config = dict(
    n_layer=16,
    d_model=192,
    n_head=3,
    n_kv_head=3,
    head_dim=64,
    d_mlp=768,
    vocab_size=8192,
    activation='tanh_gelu',
    norm='layernorm',
    norm_place='pre',
    norm_eps=1e-05,
    positions='learned',
    qk_norm=False,
    attn_scale=0.125,
    bias='all',
    tie_embeddings=True,
    parallel_block=False,
    init='normal',
    init_std_qkv=0.0265,
    init_std_o=0.00469,
    init_std_up=0.0265,
    init_std_down=0.00235,
    optimizer='muon_variant',
    lr=0.0163,
    weight_decay=0.028,
    lr_head=0.00945,
    grad_clip=0.5,
    warmup_steps=200,
    schedule='wsd',
    decay_fraction=1.0,
    decay_shape='linear',
    final_lr_fraction=0.02,
    batch_tokens=131072,
    seq_len=1024,
    doc_mask=True,
    train_tokens=654900000,
    steps=4997,
    dataset='wikipedia_en',
)
MLP neurons of a small language model. Each row is named by its layer, matrix (up: input weights) and neuron, and shows model dimensions 0-191. Each number is 128 + 32 x the weight over its row's rms, rounded and kept within 0 to 255. Numbers have three digits each.
After each neuron's rows, "fires in" lists the words (lower case) most often at its 100 highest values on Wikipedia text that the model never trained on.

L7.up541:148118095094167129150079151146167138137112103114123108114151119142190183126169092105176154100158060119148119120095099131189095137067149124125080147079097088133156133134105143169174094131142094116151164103137173116116154174122192106142165202150180081150192088143074092105142115064121137159095146149089163167185135115197118093082123091069119119120116130120135124133148120135144164059146077112165141145103133105145135183155150170137140145138127123113119098090081114147124140129192102191137097128096125151197059162135110149096161085163104122103128079081120161117108067077103073170
fires in: "on", "after", "from", "of", "than"

L8.up219:089167089163100108100167150142074127148160165150135140132110155148149108146089119141128169166134176201133140109135128148128135123106125179137139085156056094146133188128134150099162138094084132092138125082088154116134131140155130104116094149149157146114097095151116078103137050123095131091138104187155146169068121203126166143108136205130130074201146156166190107102095168113137110090176107148105145132102138125071119119093129102119097079142130091125161120078141057122216131103181087141166120094159117102170142106107122125038114199120125115130153155112128119141089201067113092128
fires in: "in", "the"

L5.up745:136148142170114088131130112132150160135063179127128135146135070101111143095198147139138083093125145119118137112124058114106149092159187155104081126170114129174133159103094165076142167127147111140161115151127164098122094119092149167122101086122108112103119126169106126070142096091089171120115116128152080058109115173075159060115136115214151182136147166097122156159136079162092113101066141163118132107193143126133133198149080174112156149119081183127131162113137093168136190177156185164171166199139162137080099109082088123130103072153102136179138106108103145123157090117162110102
fires in: "that", "proclaimed"

L5.up300:097079104067178128137119137075053095132104168165107162121100143137165084112131159115142191150157160121100152176102106173077131116076146110058111048179077114082163177171139128072136084106116130133084075121084140150152090120125101140165103131118158179112131123095102159139120083134162142117092108133160127166056157142173127120144068121139149141121144178189112132164145122107176109157161106163195172188174151157161123134144141129090096115128118142157136120159104120124134158155097069107112157170040080122171133115122093154138092179109137167139178081137124105130148096147071150142
fires in: "was", "is", "first", "remained", "became", "are"

L9.up666:121145152141114096203123089149092163112157147158123065128132168189122090124147190183094112166156158171078132129111123128112165086132141096155105146130141118138118161113099094101127136106100118184153110042079184095147113164188060094151129097145083139110135096148123143101127136183087086108083137150192095155099117100155117066139109161135115124130184099138175153148120109098096174094115169120137087139150120115121115139148159117148163092128118097119161156130134162130132162077215183079094106209105104166108117140156048109140150098129135116132114103104074159082043134177131147169
fires in: "that", "a", "where"

L7.up143:135098092143127157112168137107105116103182140106130161116128165158145144107103166178170139201194170157112011109096047113126148083131064115150146090134132158110190232103125116118106145126165183084139115163104149105121101130126052124152105106145117090160142067184122208127166115131127114083092122135093114127101133092161039104121162128149110133044122147103162110187100182110155121101136131126106126158106112141135094166084148127156088125108129156136159141136180109136160140097125087090135103086134139125150142104105134139131112110179109157176149176126094165162100135139126105087
fires in: "at", "of", "in", "for", "the", "a"

L7.up226:134124152133102115103155147138145167158124140121131131123098076133107153149112108113140111115134100075116122136143079116110132105155138138105120106075104102130110151118123096185090095080130089146093144116173171124149169154078110069169098175166127101117095130131080121076173127160109085183189133151117168179111120171151106132193133156079183149097165144101118128093148152181142125188112129152107183097135131061170130133098197211111121182142180107181129106146108156082083112084116140111200069144127150168162102164180161100113126060084097153068105059114158057129117091141147127144
fires in: "to", "of", "in", "with"

L4.up436:150154138145108163053109125129072175100074115115072123166126073141154119087169118161123185170110189076129076143106136113131211140175222171131123126164111098154161113125181120088117166117150108168064149152110159128084122134115117116136212175116182149149102133157125166129082147105170140144096117086143102136128178099174159135097080130139142134121119138112113142102073126186096123019154132139117150102083115126117107143086090124160181130090112170151125142178060109106145101158169146140112170130120091100107068096120099135133118138145129088179148132122107100117185112114101122090
fires in: "of", "for", "served", "living"

L2.up4:085099087139156181128080112147176094142112099089150099132212125139162177077137133159156198110104151129105221080100134118127159152097101118119129089136100142092164093134120136145186110124105130176141087104124150098141176137122127095154133105120087222106091128026143129103113132158147108066110113123132138114150176158139160143138138129129135124115201149162118075168092100172162131147122089176101107177125176172194131120142123098115074137078130120054137193142151137139094084158149101081098145093120096133101128081141171068106127090101168099126112124147168121119113107179132158102
fires in: "up", "back", "end", "out"

L7.up53:141090123133147121142172080151088107108161176105124103139155131120144142144120108133135103158146086076081118149060127089087149168120161137147123118175124161144121092140105116164125116124073119201125195176147131127157164190152158121118150088122120116135091131100127137108143100060128128118130239153153182128165127158120114087074095109124116119163162117109068205174113115142106066176128171118108115139164141102173136165091130177175125189135096181113074096097102120146158085148122057087081135115099113122123150176105170107185074137074088147119140096109210150143109104126120110072
fires in: "in", "of", "degree", "bachelor", "at", "master"

L4.up376:149190196116198141114077159108149117093089151088092195082165101091095155141112104111099144121142070126110075187134110163191132132129130119093092101092159140140155092108134111178160121054138125158097160174187070104098139137147155135154111118117112111134126126112139138121155132124158169132124120162071110151155105097153126075089199115149108080111111132160107125069092141127159147140153134096137077150120091127118108156171160126167135171158222153098163129081091074114107130095120062062155142127142098136138168166126153183080111082121143165086130146141150209110066095149145152123
fires in: "of", "with", "by", "producer", "including"

L7.up435:089106134109151132125072099091164176161102075183169069102102090119146181165159055128105156144178168134133187136078108097172101157176133137175132133163092055097090130092117072113135189123135163117148151109119163175165155120118122089154171145094105154129110086027141108158156139058139136150167111214146150074147124085133107083067104105176123124118149149061157148159125122136146157156152147112128113154109127127144140137160102136162158126146142140146150108116144153113107149096122180122166157132094127123157074107123111124142114177104157130131097048113127131105075092192143082075
fires in: "no", "s", "only", "also", "not", "this"

L5.up659:106074135192144104070080109102160175124166182100127140072139106137160085169144103168124117161147102115112145142133085111154155130158163134173160138097167093122134134156127087123140150108179102169176146127149114132153145197115090097133134131115231146151109170138137125111160208136089118129126110178107106125149185083089115124053171050160100095121194141069155124125149155107107110090119140142131093094151124106099117120136189091088076109171159127117085137060115126101120128129142100131097129158195081092153155128115155150092093104139196183111098095136178160080095071137126135107
fires in: "on", "of", "at"

L2.up396:140134151127195138162154135163103140069111145100114106184179134097082089147129140198146192128183144119092116126100134130112109102074122067110088079101077149105123148093098135085129089123099193112132153175139208139164136107076138107138083110132136101136152156101155125101106152126099176105125095127164144189152160142160142103165061130148089126136116107164101056183177103114112180097107146155111161082204146147158101117082142127104151134112109109099056118152126124144178109168109111133133125112125134112102129129215090117075180151121192098130158071102107169080161121194135135123
fires in: "had", "has", "have"

L4.up284:088140161149133176145122155139174188140105057111105153163157103102152117113124117118152154162138094195073128114188095146125121180136078136141100130053149143155119111162108115171139136166147134139106162116139097074071105118037162088141156127103112139221127136134153108190157111135094085138140135153135105136187131119086092132139159122121135106133178132108136158126081132086077112141117102097126110164132113163082124204101110193140153142188100101145179124081107081146139140057101139096147084104149187139149184168118083073116160076184096132065093083134146105131129129130168124102
fires in: "of", "number"

L8.up625:124141148118164126106176149172169151124129056101127166150149159116134132108141140144071128104116164184136084090120116139165098111166148210131145116192081061124169087143109093078186097154132089140085163171102184091143156078114058081156171157086126175084105151121119080105148120166108122138184110093154147117148078174121090095176123152128088153167156187107154121139101093111123115082168130051138106148104128111158127146106143135126072131057125135116091068172137125094148119102131191145126062126112065165129133127114147173153109161152138098111114221122142115119114122138157102122
fires in: "s", "early", "his", "biography", "history"

L3.up457:130146113125127137099062163149122123115179164104130141179063134135153036173109178126131133180138146138117149099090128136155111168093097114092182140074101127120121125179134131160162095102120140105109116101104141070071113137048102086143131130135152187090120130194103152130173145086139081090128141168098084179123130106148141143065077196116112086157135155188097120146150080149107162109170070151136112158114107153101162137117153088123131151144148138133098095125097066086172100115169079167156154141130143145149095083127032099087190119153161128129179147163145136145189114158133174124
fires in: "in", "at", "to", "family", "inhibits"

L4.up112:097159122180089179122091202144164148084191139166126128150168160128146104063174098151136095158178132139086156147146135176103110150082166149082120118112168110157185110133142141144170073144111134203072181134109146115113099131121133116119162124049088171098119108149156163076141142159098131116129189106139133135187139144099123063091134133144099085123162092126109053144130110096118101163148123107123107116161195187144125140143133167140138126135119148098119076155149110051055054124109149087099163125123170131115107086128103107141162093140193095139119113102098184101091079157139090112
fires in: "in", "career", "while", "when", "up", "living"

L2.up100:180081070157153129141174153074158072112085121102058131067169105135119122127181118114134129121147162108139111171122135126111134151124185107097161151123152183070087114057162130129082080148049096115125147144106113100141129127186151128112172145126149158141118100110096135074192141157132119155118142086110158159120128100108156121178111134093113111074136121116183151118094129172123152173122074176083128087149128146158131172160108112085107167118072192104133165136155125161144185135124095097189098145079140146131172082138093170135138122178142084135103068102131157076178149217108116170
fires in: "two", "three", "four", "family", "some"

L4.up158:089146078188139171113104113188102063130092162097137148129124164132119138157116156083177127149160122137115133144092131159144132100140113109149184093103132079117129171163148157133117138142144127117091077140235112138139176187155085129116101107187149080097153144166109157090082110109075125062155150190141069140148137147093090154127077078119172142111147096096095139087090210125123114158128132136112164113124182126114075157090139162063122119151153128116127172111119171064122131090220125192114086122085121130133086112180142098134127143143153108072137149107134064098116094156118100146
fires in: "with", "time", "until", "where", "to", "which"

L5.up349:175079142135186104070122128140142164109095119162118103096135045135069121134178139072111133126141131114157149137120123126138169136115147136147131113164146124067070111171103089149181136181118130139090117093144125145169158147135150150104144119093133168124144079118198114106126144127142120136146130088161142033096191137206115152106163145169150166139133137095133082124106096097080062185098152146155135179127125116172102163175111172132116129087152090155189166118170059117084183130108131104076188155057129114131144116130095079114102146141086112130100142144076123127084140216079130123
fires in: "s", "own", "debut", "appointed", "title"

L3.up715:103126185086098113103086115131126131131128117102127114134135061133146112119111143084143097159124157078093125187132155107164125103124121129123104085125125101114060146138108079138158118134089140092102169128153164087110196150097095088120146106142165145120165146140203099101142143089177147118113142112100186138103086205169142146147084119103178212136135153108176120102084130064216130139080159080155110122124162169147142167150148056103115142123164159196184171122129154148142128158038132143076102157124118140121060105095082078162092143137177141076097127142083154127172123119159124108
fires in: "that", "0", "announced"

L13.up477:139076094192136123122110107145123107122150083158091172135122136127076158143181138153113021106196142126133112137098147153147139128097147118100073128103075122109128112083132098149099121161104098131112158167125077133063080129200137121145144131185106142144130122115118119117063135104136135084105157167144093144162116122246136093176148052137161149157147170121095135142153124179126101134141118090155121128093149085119108087083174172170126127135134095118147111153125159111123110101153218164123102201068156173146100149136101097095152121187162113126155108144054128151126133054151120103
fires in: "and", "but", "or", "only", "result"

L7.up77:112125090114125067084144164142150087166145113059115139069085143092161150163192125137073086154136136111149119148135076114154138139151146094112121162126130098146139117147135101093144111143166141163111110089141150085177161179111132100099176116197169121126130119192137090168150127090111189064129127160159088198106056130119137067100135133120094137178127193132135161087121143142132170118104058206129082094142162120117114149132116130091109115108118123177141056106107146159183154147144070155182102151123085132136120141130117107127173144155147158056133153066109160075107105097199085129
fires in: "the", "to", "out", "this"

L3.up559:092076128098148122173100145140190153122108074052118142104080113095138156147165139109186144099206072113155110157133133147128081185120140109153131175117103147157149087080126161157110130176152154149137113123149091099161120159208134080153112104092165123126141151156062203060129146158143136132118126134134112124158147095098131103077175114117123093136152179137091064121072117104097129131095072123131169142101131169166124146140085202059131135149120068163098165105127145120137157156119130116107179170133086165136112118165098138169097104197160143138127079090096075064099127119141173159
fires in: "are", "were", "two"

L10.up129:147151126093088134180103106107153118096156191148101082198132075138142110131153146069144125117183132185106111162123123160043130152138145106146105041134124116124076195099120119131074147056147105128128112125088147232103165084124132091131132146140125181179154094120060117116151099127095163060152116122083070108176113128133081111173131113136141150162164114145134155142125178150086090104154155130124143151121098177114102098176119129134161134120111110206128111117030088172133145141135153155143141190076116115109139154132104091177138146116113131152137147130166096130083150086160156110
fires in: "of", "the", "were", "is"

L8.up767:105169082132188087110120089126167159135194162164153201103101097131121145082133117168158210114152082077122102163151137160182113128116124116131087159106097107122185121122049095132120156173154138117136154175152177134161146142106154110132048088091192134053110150160111088142137113106102154115120137175100070201098138127144141159156134099072122079099128172139142112131125137162162095078135167183136122136074152131142117181122129132096103083109144162114077166130115120133121153152163125124176139108177073122105150178102144149058100133143059117089140097085151077096127116136127096091
fires in: "of", "at", "for", "in", "from", "with"

L2.up21:097088149101147109148157107196147102112103138182112094099135112138138085091113070110121100183173146102143125153138130160135177048186176124136097147110143144142165099129173139121083160188139179123149150072107093123146118154104104149134161180102139103160143095123127087062159158150105112177105103103116079087165144181186082151169141106157079158103113171118116099113052176149157154088181154159118114150146134131143061095163073138120107124087129136074164114149132114139115166082072152111117088164075124065189164099110122131205164138118132125151133110085107140151136058119163114159
fires in: "she", "men", "women", "pen", "who"

L4.up228:119070121069164132087097120094194131135126079146144133124149127079152132141128163102106157034158132099080147150137219133157106099175163118118091138118136123119094115152090091190215154149101211135142106115137186128133144150146095089108184129115144120122156047099183131193141161094118107075131143095128136099207107130135158122139156123132158123172104099121089136147108127123168176112118162146145113114175168159160040125109115172104081130071191123118115115099146109105148142111115121127169153132168089145137133140107084089125126152150099088117177057132150110173119114134139068151
fires in: "to", "of", "into", "or", "adjacent", "was"

L7.up715:151161105117126086090033140168125156199110108143187101125109154109090109120161111135109089128107107132097116139126176115147104159202124082122156109152092123175178125143116129166123084127108124099171137125145137151157028089130191103157144142103108127098098126145151073072196157144081164103111093156078130172167094137041116087146112185147189116193161130131121117108124109127129136131098122179094179140064190121163122108139136146097186100173142058103108131121090145097205090136158097116161099074129129097127130148134117118137111160188141122114134101148172145108123133106171106145
fires in: "of", "the", "and", "from"

L5.up291:132144133084102113105142098091146140059136056159121044146118107129087102121131154110138132157184130128127120108168152147110165149110141156147123161116139094143146126120128125190080122067089155121136183117110179168161150127149126096100143165125109123135197125103146074125159154109084101113106133113145134133089071105137161153107129179109138159119082127086152226098083100166211162128103173129148101060128154127132132063142133123137137177114175079146136146192106114114094126128164114124164154137168092142124203164065045048121086084121139129123090102154132151124171141192157136086
fires in: "of", "to"

L4.up691:091115180153092071134068137095171139165154083134106119100136119198118145107167128103109072198168079131118127086149127103094073133080125138173102104101124074161132128141142131184150088142152131102107146087131112102098124142132135028105138084145144145136151104156145087202088164125154082105112110170143127052097146073153088078122113196150118141114108156159124183137135101123157101161147082112131125102091142153129121141124116188122171149159091138151095198057147123114133114110124146182146103094117060116154169192081142142153115184144087171164146155146178156114158142163142108162
fires in: "of", "any", "among", "to", "a"

L8.up331:063090111103225153097126079136123168151133149151158062117159154159133141101173156158159116119164210138098195112099119127064125138152120127152125114173123123101115131112104184124110108167151125170141099162062135065141178090097101069160119135095143118123147100100093102171178117173140051110149058191129153105100174132094145101151138127158135156119107102088067085136104072119111136137145114171123168134104178106151116147068098155143116144166152128157104086146156150071121091085208103074139072133098143105101171147130123150130126142145094104131164085158110153181121134122150159114
fires in: "in", "s", "its", "was", "also"

L2.up554:140143121118097072164138131106134136114084113127160128144139153179121135119143126085164124112145086153080083128118156149175147160114106105145090055114091090153193099110085131195124084070124091125110122113154111083070176160124132121152102140078124191169116128204093104174154150174168108122111116139121076135056161137152117116027089097122149155073091123121137112124094162173120159118076163152113137091127126087181122109154135143121186206137163123137104140126097151152096183155091099087132108140180094151146173147117163170169166112095180116121148151145121118064103109177169121190
fires in: "to", "for"

L3.up499:079149177125137136128102117152090086139059188076120087114109214155120114096150140176112119161101152095087129162052137175073132171085136128123203125127087119175096087124155150109176096106144119155136096195151143124114190128093136130136118105114134113169123148111108099125106132109096159098152056190109133104136129121068159102155046142156135171100094149117119135133151177124112160081186108097053136147136176120148122192092107099134098130111170197147152126134100157115174150202159110137117118108137133145130099144159099061100102157174135107159156171151098129076125116100163141161
fires in: "had", "has", "came"

L3.up656:100103161162155087119156144151087137118086150149100121122104134089135096147195122185118138175159149156136135146108158093103173108105139127104140047126081154169140126120136034154145083114125094177053073159147141116116127102088134123062086156091098077135130119098149057123157089123088165140146094186107124165146144093185110136167092147089096158135130075165122072151100110099140129108150135131079136114148166156123112117183154195095156084135163145173119150070146112121182142194128156119132161158140088102135120133135113119169142210127169153083140075130091125139123066171105182168
fires in: "had", "has", "have", "having"

L5.up27:070067198165160075110067139123166138106117138124164146107105159103062093158151155126106116135129180192126165145130123103124125118157146117104111105100119049076131163158104135145139208182111163134143170113110159158110144158053132164106136071080131133056140152161152132079129077097066096127093153154153130089186146072110109137095129122120123170114125134119142102153101127147140143121075104139106118133039178150121120191144163157145098126078090138179166093097152108106170151121214147100154144153119144094121141080160080096173177130130113113114108152171168148131087151142128113163
fires in: "s"

L7.up444:091183175167124133121159129101165105114105081079101120116101111133150100078121147159181140101131114147103100168128109134101165115148084136109106153076076081137215123144063099186147140097181128145088131071132132101135165139138102123135117197171088108145168123109130057130141108119099108135200152190155074163100160160120137109154117134070131125121095118108150164118116113192130081152196129173083148163128084136156165088121106133097156137095090133115199154096124066136175111174160142114176130104135150170133135204120120066073133105197105129069109136127133163101075119128146136113
fires in: "of", "for"

L7.up552:129124158142198088129102136145106152143127130168159108113114090112130101174140122139056083134127127135182094121116119143178107096107180123163100128124183024170191128119140110171094069135132104109195078129105146069134179191125118128123135138129191101151145132111138139126200105101177150059096108123149097167158138131223146123158134123142141129118087175183094121116122121126130134077157095148161153112141102101122081160160135132166183165091166132154101085108131110141142139150145041114077113133082188101168156137079093111072085098126108142149108086147063142105104121108163137124
fires in: "on", "in", "for", "at", "from"

L10.up150:059103124181130168136106103136175189092151113142179149167132132108119061133131146079175130082084120127200097100099113086164182165166104156109149107112035110144111124202127168133162148182111166084138131159229202138164143172132116093085153120155148128127143113100080113114116149122112155158119098137150121168112118126137129106077152123136078176139134106186134129131125073124207135138143147140106087151116109142163067108158106134115070101123074126132151090139105120125126091072105111074133138098144105151122085125132130137083116222148173090087150160121081137127083106123129132113
fires in: "s", "his"

L8.up427:118150108141149142077097093114075169101164144101131047172090106141161115143164102108161114118189159210122163150179098172089115094140142166107143095132077121127145113125122131107142088048145146108133077144090120159104133097117133116209177133108105132115161123034105072131167116149174216129090157102139142161150071143076158119140119089127117105125146084141160147155187149115115121087151135102143163090162114108171130083177155169114134136132135132098129157118100117147100052146089098075188176144105117148135175122103144105101109152136139120095121141126160057112072149165156148194
fires in: "was", "of", "the", "is"

L4.up495:145122142126083130143082182152096121076153105196137089146185127126148065159124104116131130166123087114138107136046138132155145124118125181148116150066146106118131142086090110101157168147117116130181185153171120114144147191116170162102175189101134142134123136112137127116164165104124096157125136141103137157193184134158162094104158147163071108114125140191133101087062091119131126126111154116118149151078197201112103109118126090179135109094147107139133078121135120162095086095134096043095145150130213124095081093099113130147156138112113082097169109092090119203133070139121147053
fires in: "in"

L3.up557:081155127109097171158074090106087153156125119154142110125131126106162167100110156173127128134197097110149114125112142088099179117148139117139154169122166124094137126136123090026102147134124033164130134161082030098145113098186143106151125110171158127120065118122160148127167173132122072106161104102070147078145143106121142122085154157153116105125078137136133144161135119135159112135089114112092108100123173137155100146139114125180149149088109197125070129118122085198144128050152133075127141195162171147184103207162110159116116122054124104155118123160133151162100177107086131167
fires in: "it", "item", "runner", "people", "well"

L2.up713:110104128136142097114211123184127154084134130078130083120112176083123156116132112083112192124144091115138158149087131138158205160156115159107170121161140147180187136156158138106092111119120143127047146137122131169188085200084084116125112137111108167091129152129091134151147067115092190103122141166107166135162112100114093161048142080125103084138163170112093126176147215159125094084134129101107196170154150058172142155133168136146163055089109139104130128094141118118189094133146105113098106077106130099123097169132129111094102113115129160169125111097165180126086114127114093130
fires in: "degree", "at", "earned", "with", "is"

L2.up256:090135170070191125097125149145090155127128129103113101100147134090141131147186157154185113116149151123189140144141148099108122125108125080104128139116092111166111134099122126176163091182113113180132137120111119177087212069163169109206114161108147101143105090068124117107148201121108055104137143160127156112137143102151114075123101125160140131111120098154109061169131147182153059159136145138162055166159131161162092153151109126133165137146151089111053110191139128157121117094092095096045128117156095184118057171152116126093107130140137187094126113170112110109147130153077101182
fires in: "well", "has", "website"

L2.up345:147114126083089139171180081110109119077152141104081052172148139098153149183146159118174137118117100154115091093044103137113130114157120216105142090073108138159107084154177156131114095116116145147122144120124108115153155141133160140136134047079152060130130104183163131094064141151153160124127106122124179110132133069136144141144106099141130115133154146160206169161121201154064156102097135114092110120148099124120051143107108148110203149181081120133112132082117082162195099153144101151164161165124075114118144123115115107154186131123088128133141081161111189102094172153152134097
fires in: "has", "was", "had", "were", "she"

L4.up217:124180086091141195142126126082140097126084130193103100167162146085124084151156140195184146139133116169109066137113130086093101176148119178093099101167093138144128154141143125130125177136163102121098145134116082114087113077132144122135149115131141109090098117147124084108078142128089139138128143095169156143176096144109138066129072141115177098070132161142108120150115050111119126157143149144082201101136130131174141177098159168090209122158144099167080105170110056068146042186147177097149178139133124123133130128139119125183143102071141121128117135176178136103131061134154148087
fires in: "her", "of", "were", "are", "was", "living"

L5.up249:119145113139159089140113128140130180099133071141148132122103011122098047147111184123137128113134132184109099125136100117113132087127146164151150110105127159142113126140118142166154134125092143147168171123095230093077153147174138132167090094105120142154189153155150144110079127098124123148071093075137110136119079090107144065101189127193140198086116111081128167065076090124172115090095144117115106133143143115061128162176132091115169168146148174166156097158128173179155126120144160098159098114122146143071137141129067150175184118149098158180127134140123079106134172111135087122
fires in: "that"

L7.up618:074161103112102152143138088120157091173143142120118132115087130091154123119117158108113119073215126085069122109130178067100091061132128170149164175153137110149137124029132062135111170101134048134115139154143066194119077165080090130151078135141147114165133127122129103174155171136109128111153134185150121098171094151106122129177164129129055128114127171070130153138065128154133144128177144149143136132146172121151127110135124099146136125075132183136127106188137114126194097170131109104101176098130124155111106119180108102117114174213111122165166113156128138186071096135169146106
fires in: "and", "with", "had", "also", "were"

L2.up513:168091134105132166126122152139170092098171123132133146104172128159096122191126080103104100148178138139127155093099145236129119146092130158180133150144103100147105094145102084174159094137085152121070126139081119169162143160182114081111178124134103096161073108134131116107103078150147114086162151152171133178173135142107078053083145100127124092100088126167112139158130097152142153170167186083130115078115228137113119144170116149155200138162104079148085121103181115135143099114099080094122105164116108170110074126090110055139164085149103136095134157075088159124102121139152132097
fires in: "in"

L9.up682:133132115127136149154139139060082138140130158144157165125163155144166112145130094053147099122076174171138110160099125172072131080158077138145122096090117105105113165130128089067141103096148050083074105157075138088161131047180100139096125064133134176077154113060125095127146143170129068096105067152105101138166108171056126117136097145098172112155160114180140126100153129094141205086086146146127101117176180127147186131169129081131159126194176130159152092105093145176104122140089104141104154142140139143169137090150161169153122129145154130158161144133144083155165117156141107156
fires in: "was", "is", "history", "became"

L13.up497:145141074112125125125131147173114092120119196179136130136133145175151172126090144093129161101169171124148141148134114117095140146148125148112098088094161125108122133140078104067182085072181150145141139136111091145152139113142192109134056159100095059118146154173108114121100087104178068159072113154109157153127151153151062162135168130167089096119141122127175132150131127092145110123196183129109183163150107093140136150104080111203122171118122057177169105141121143110159106105122099092097118112074105145226101115143135086143174191087096103132141173127177083084093122103150070153
fires in: "the", "c"

L2.up661:158185114143131065167158106099152130120117075121161130170116103114178161142157091137145085055133127126100048128091142138085179152158163092132108084093095086121131091094043144191130117078130149150142131171180096178096131088126204091105194153137118153139143116154193084143137130146132115097113136096124120173101127140112139059130218105080127164128106133113111148154131117158178156161129088090151053155130082172170145090103124201124134108138158101157157141150147126129144154120200189100156133132121124090110117139094099110121137099161126155083120067113166112119129103111172093103
fires in: "of"

L7.up489:057130152100108179121053122078117081133170110055090086117121184024162114141125100112115121134114111138071114136082140124141056146107128110126113146156125146169087174135174192128130157115098107109175085132136138144117125100157129151151132095112161089127101213221169080153133131114085149114153106147136156121135111062089112083134096086169095175144130169145155118127142079143097120124090101113160149096182150188182147123140098088120150121103150186180084114125140132083163125149138111126117149133169126179136186166107064119166118115123106111141115118129145123107194140134185153151
fires in: "was", "had", "were", "is"

L4.up685:067107102101100119100168151137165132119163085101132086184108121149145151128142083093144138181125110135184106139148134181139155110132072117088184168178102107065150142140175147155145075080118107200108171089171139166168172155161127112070160106148142071069122056154137106128095150123160099139093174098216102142128148100089150136134116136105129137124127141197152141149091116159141116121157103121097106090102125122091065122171139063108107079098108119144108128107104097099139171087238130169125130153116130150173129139164114139141163104150167109092163179123077102121128163094107114068
fires in: "which", "where", "with"

L2.up601:124117170079113126141141156133181109073109147104110150099132118078113090125161134165082108060171131135179183130173142197119101116151118177173132112104167094119128136129124119161159123144144152159125137144119150117067100162079041154132190079107166114174159135145121186090122155069080117139145107115157143138142091125078121146113111156182176185110098110086124070084126101121087081155138138124131147120149144105132145168146194106091157145118176127138099179111140146166117061145191120068178140112165088151161056126146122162121085133195117134165155067106082115104086119097173087128
fires in: "that", "described", "referred"

L5.up341:152102123126159055138074137070154152225085072122141126076133171096131116144189114165137083112138131119109104157080109149119140121068110101152109058177089122136094147163119099153123138143160119189191148111131144178166113185135135115139107129145149128137112168078138032112115203106136156100152094185107175068165144113143076168133155114127100156112161130107124138174126115131094206098071099180098153113107165098172118118148100169055112117119132111161106151082128100122162162124130156132166172119118078083064141118130100149141121142133169096113150116182119116092109129120175122133
fires in: "s", "had", "of"

L4.up249:087119119132172121111102116130124139173138080108107072151120100114190146092117107094185172099113158091100125162152126133103110081125164117084159121197091180090171139147174194155116125174171130174087166115109127105106099094112132127093169121114132088134138126163069115102114185125149096136096188189164117163122168120129153130201061078143122171135110089097139126081122147117106142169201135126132157158129153136139157153118136188082159131162057080050090142076124163112100137136175116102145045129128114185139134158076099120154154139129147117132158162134145096069076110129073151136
fires in: "from", "where", "to", "because", "of"

L5.up361:141099133105129111116119115134165158108131063070144107103057162078158104152148158166154116108104116133063069179137096168154122097106144116152136144125160123104124131121176162116147135132133182171150154117103117154091025160094093159122137162073151066093155090147098105154140105140073149131101146140146120066111147129104112121133119118129127186157121244097107113178116143080127127149134133148148145149125141195116134182116115113108106089076090038158162131131146130041167138073124137147171153126105154149128206136144177140121139150124100128079153118120135098123177174162140081192
fires in: "s"